python train.py --hidden_act="tanh_gelu" --norm_eps=1e-06 --positions="rope" --rope_theta=81600.0
MLP neurons of a small language model. Each row is named by its layer, matrix (up: input weights; down: output weights) and neuron, and shows model dimensions 64-127. Each number is 128 + 24 x the weight over its row's rms, rounded and kept within 0 to 255.
After each neuron's rows, "raises" lists the tokens whose logits its output raises most directly, leaving later layers aside.

L8.up546 [111 155 155 142 141 103 105  90 138 117 134 119 139 136 115 134 138 100 176 100 143 103 121 167 122 107 184 139  63 124 167 144  96 106 148 109 123 115  93  95  92 147 111 115  98 107 105 115 112 117 163 166 157 108 154 129 111 113 168 116 116 165 102 131]
L8.down546 [115 162 130 154 111 169 111 112 111 113 120 151 119 131 136 127 105 139 156 153 112 115 154 121 129 117 132 171 108 152 137 137 122  90 120 192 119 162 152 128 170 140 124 134 105 135 140 143 111  68 131 103 108 139 159 114 132 187 148 161 150 135 117 129]
raises: "ş", "ila", "ür", "ğ", "ber"

L9.up437 [131 119  96 118  87 132 129 118  99 154 140 103 148 113 125 118  96  97  86 136 155 162 136 126 113 119 130 148 153 101 166 146 118  90 122 112 186 105 129 147 135 168  89  98 114 135 117 154  99 137 161  89 158 121 133  97 110 125 130 102  89 159 138 154]
L9.down437 [148 148 156 113 111 100 126 123 109 146 127 166 131 119 119 181 131 124 147 118 142 130 133 120  89  78 148 175 133 120 107 109 117 127 121 143 123 133 167 126 137 128 144 173 115  89  82 148 150 141 126 126 131 187 111 153 113 106 167 178 160 107 135 111]
raises: "way", "wh", "water", "board", "ways"

L9.up529 [109 154 134 133 124  72 130 151 114 130  69 149 116  81  93 117 109 107 170  81 160 138 151 138  83 139 171 139 142 126 119  98 158 127  95 102 137 134 115 104 103 165 109 112 105 150 108 120  96 128 102 116 164 146 130 142 126 105  98  88 133  80 116 162]
L9.down529 [141 151 157 116 135 121 119 162  97 102 146 107 108  77 132  70 120 146 158 120 155  89 131 102  97 155 141  94 114 118 153 109 134 119 110 111 103 118 129 119 102 106 135 107 115 139 113 102  92  99 102  77 211 152  84 145 146 103 130  92 156 105 142 147]
raises: "iate", "ulate", "ened", "fully", "ically"

L9.up138 [208 135 107 118  86 134 110 110 151 141 126  98 187 132 142 143 160 119 150 109 119 137 138 164  86 143 126 107 123 151 132 115 167  99  75 125 155 148 113 106 111 140  89 122 154 136 106 102 111 160  95 164 102 129 155 164 105 134 113 135 164  92 143 106]
L9.down138 [105 164 135 109 134 128  70 159 168 145 153 141 120 140 142 158 125 121 112 153 149  99 141 150 159 163 196 124 129 137 118 140 141 140 131 101 137 127 135 188 179 139 109 183 136 152 174 105 129 107 134 109 112 108 135 110 103 119 151  81 108 121 104 166]
raises: "ce", "ced", "ces", "cent", "cy"

L10.up199 [133 141 153 103 138 197 109 111 126 118  90 133 182 124 143 160 151 157 151 126 139  96 155 172 100 122 141 161 145 140 118 126 147 136 111 119 117 180 139 108 130 150 157 156 161 121  95 147 152 152 109 141 134 121 143 140 100 128 133 111 131  99 106  91]
L10.down199 [127 134 118 130 138 119  94 133 193 101  95 140 138 137 167 169 107 141 154  63 124 137 153 120  89 143 174 144 119 134 112 139 120 134  98 159 160 171 146 138 132 113 127 151 123 161 115 132 120 158 111 153 165 126 133 106 129  99 148 109 149 128 106 159]
raises: "ill", "iller", "and", "ille", "ite"

L10.up272 [104 136 116 142 134 114 120  80 111 109 115 106 131 116 166 139  94 149 124  82 130 100 116 137  88 156 116 115 111 119 113 137 159  87 101 103 101 116 142  90 128 132 141  90 131 147 144 152 148  98 122 176 119 135 140 119 112 132 107 114  98 107 163 154]
L10.down272 [144 145 163 144 129 131 150 116 113 148 113 126 148 131 158 117  99  87 152 119 110 138 123 138 101 123 138  67 121 126 131 116 150 108 154 124 115 143 149 119 124 154 136 146 137 141 141 175 134 121 144 131  96 162 112 167 140 146 134 135 128 127 180 146]
raises: "vi", "ki", "chn", "ny", "v"

L5.up18 [141 119 133 111 163 151 127  90 152 142 129 140 157 149 102  73 130 151 131 113 137 141 116 100 121 153 117 122 124 119 144  97 144  96 159 165 138 150 117  99 128 152 107 142 120 123 122  94 165 111 110 182 109  86 118 125 125 128 137  89 164 123  72  76]
L5.down18 [155 131  99 122  99  83 147 168 121 109 143 112 106 158 129 123 123 141  95 119 105 131 149 121 171 111 171 128  92 123 140  80 142 131 153 116 101 115 152 105 111 172  97  78 107 106 137 149 150 126 139 161 119 133 161  95 162 113 153 135 124 113 183 133]
raises: "most", "one", " whether", "ose", "go"

L5.up1003 [162 155 117 120 116  84  95  92 131 107 122 139 128 104 122 107 126 123 118 116  94 159  87 135 113 111 135 167 155 115 119 139  99 128 109 111 151 136  86 106 144 118 189  92 158 127 143 114 166 112 136 111 128 132 149 128 144 119 108 170 169  99 133 135]
L5.down1003 [102 134 107 135 111 168 149 107 135 127 168  52  84  82 136 101 102 171 101 120 130 139 141 117 132 143 150 134 130  93 138 123 118 102 115 130 182 109 128 157 139 123 150 103  97 116 124 117 150 108 154 160 138 130 101 132  80 121 151 175 177 137 139  78]
raises: " who", " aged", " whom", "'", " want"

L9.up589 [162 137 151 114 144 118  93 133  56 123 148 186 142 112 151 108 162 124 107 131 124 163 103 144  87 132 134 108 136  99 171 140 110  99  97 111 198 130 131 107 124 121 117 157 108  90 133 140 121 134 117 134 162  94 131 161 134 176 115 154  61 126 113 110]
L9.down589 [159 102 138 108 123 104  95 161 111 110  89 127 129 148 130 158 119 117 133 132 140 134 118 141  95 139 139 168 127 129 126 171 105 101 120 112  88 133 126  73 111 150 123 138 168 137 101 114 141  90 115  88 151 117  92 162 120 134 123 123  97 110 126 119]
raises: " following", " morning", " time", " week", "ly"

L3.up696 [117 123 114 137 160 141 117 106 144  99  75 138 105 116  84 107 108 139 118 105 128 112 130 119  84 148 103  79 112 147 112  76 120 157 147 134 100 155 152 166 129 152 119 146  88 130 151 118 156  79 138 127  87 128  98 134 129 160 110 143 161 133 138 141]
L3.down696 [ 99 140 138 176 146 150 117 147 110 144 152 161 139 127 101  99 126 166  96 150 125 120 135 121 134 153 127 131 134 177 138 123 110 139 128 190 127 124 107 114  91 108 111 144 109 129 141 136 120  97  95 158 125 125 132 135 161 120 131 146 108 108 113 163]
raises: "é", "és", "ü", "ø", "én"

L3.up1147 [148  75 120 183 140 111 143 128 109 134  90 110  99  99 164 145 102 148 113  94 144 168 125 144 151 141 144 166 127 123 136 121 126 130 144 145 144 162 126 102 150 116  88 129 135 118 143 142 137 148 147 134 118  93 144 147  97  99 103 137 131 146 160 154]
L3.down1147 [101 124 160 120 209  91 134 113 135 123 118 155 155 127 145 146 138 128 102 119 134 173 160 178 139 157 117  93 122 106 100 170 141 145 131 104 148 100 122 131 125 143 123 176 121 173 179  91 172 131 128 137 144 130 118 144 107 154 131 117 128 129 122 111]
raises: "r", "lon", "asa", "as", "aut"

L10.up335 [145 132 127 137 158 102 160 115  93 148  72  96  84 125 112 104 114 142 163  95 145 112 119 118 124  96 117 126 174 147 118 122 152  84 166  76 159 140 130 129 121 152 118 101 143 116 103 104 163  79 147 135 150 164 110  90 110 114 114 125 123 150 102 117]
L10.down335 [108 145 131 133 133 133  97 144 103 154 111 154 103 159 128 109  82 125  97 128 102 131  97 104 129 136 138 134 104 117 125 170 131 124 124 122  96 111 119 144 120 160 132 134 152 144 127 138 112 155 148 113 140 150 118 180 157 125 143 125 139 119 146 163]
raises: " to", " throughout", " against", " across", " together"

L10.up262 [135 124 110 129 114 112 169 132 150 108 120 120 143  92 174 131 140 179 129 151 101 143 110 108  91 164 157 126 121 130 118 123 122 121 180 132 165 115 108  97 125 129 135  90 143 149 174 112 130 126 164 126 130 110 134 115  97 126 160 124 124  92 131 106]
L10.down262 [ 91 115 159 116 128  87 150 140 157 112 114 131 115 112 117 116  97 155  99  87  93 100  85 122 126 132  76 124 130 166 109 149 144 130  79 181 125 162 149 122 166 168 156 151 114 137 104 115 157 131  94 135 164 127 128 115 165 125 121  76  95 150 188 143]
raises: "aded", "ood", "se", "yp", "y"

L10.up673 [158 123 138 116  97  94 120 145 110 136 116 154  91 138 102 131 115  99 155 102 134 128 166 112 116 122 144 154 147  82 161 105 140 128 106 156  60 109 163 143 114 172 124 105 137 153 128 121 123 149 124  97 151 131 117 129 137 136 130 152 153 135 106 148]
L10.down673 [140 129 121 143 161  91 160 171 154 123 126 148 132 144 111 122 137  76 153 165 141  93 116 125 103 114 111 133 143 122 130 134 144 168 136 141 130 151 126 105 130 131 166 102 162 160 106 101  86 149 160 129 154 120 156  98 122 141 118 140 131 180 142 100]
raises: "era", "ones", "chin", "ona", "arch"

L8.up569 [144  94 119 136 126  93 148  72 145 137 111 167 140 185 137 117 144 109 183 139 129 141 141 117  57 171 121  89  93 124 102 105 104 138 116 122 132 135 123 151 166 127 115 123 107 113 157 147 130 148  67 133 146 137  97  95 128 137 130 103 128 163 144 147]
L8.down569 [125 122 160 101 134 106 130 124 134 104 126 146  84 144 131  92 134 136 143 108 115 154 170 148  73 118 122 136  89 119 135 115 160  82 109 122 130 140 103 122  88 113 161 124 124 135 134 126 180 152  88 125 131 140 110 115 157 129 141  92 131 123 116 166]
raises: "t", "re", "ad", "ue", "amma"

L5.up59 [128 122 131  89 133  81  84 114 156 198 109 111 153 137 106 138 163 103 133 125 120 149 149 133 132 165 113 123 125 155 131 117 128 116 134 167 108 139 119 152 138 152 130 121 137 136 111 114 119 121 133 131 139 148 106  94  86 115 153  96 120 101  91 146]
L5.down59 [ 86 135 100 114 126 112 161  99 127 193 145 155 132 145 112 130 126 124  97 106 148 138 126 132 103 126 140 154 152 136 142 111 127 149 160 116 132 144  98 123 105 151 139 119  86 158 122 109 112 156 134 159 155 102 120 137 122 128 106 138 140 110 105  93]
raises: "ren", "ape", "que", "rib", "less"

L8.up488 [114 109 131 142 120 141  89  78 132 148 149 104 107 162 103 104 105 136 146 149 120 169  94 160 114 127 132 113 155  91 108 135 129 129 154 134 158 128 162 105 114 122 122 110 142  92 144 164 123  81 135  94 153 143 131  77 162  77 125 152 121 188  51 103]
L8.down488 [151  96 135 135  81 174 129 139 156 171 137 130 151 135 164 125  83 119 122 132 137  80  91 147 107 141 139  52 129  72 108 104 132 142 105 115 120 141 129  99 114 199 137 183 133 101 173 109 107 136 111 126 129 110 137 127 158 131 139 110 108  78  52  89]
raises: "F", "K", "H", "As", "Se"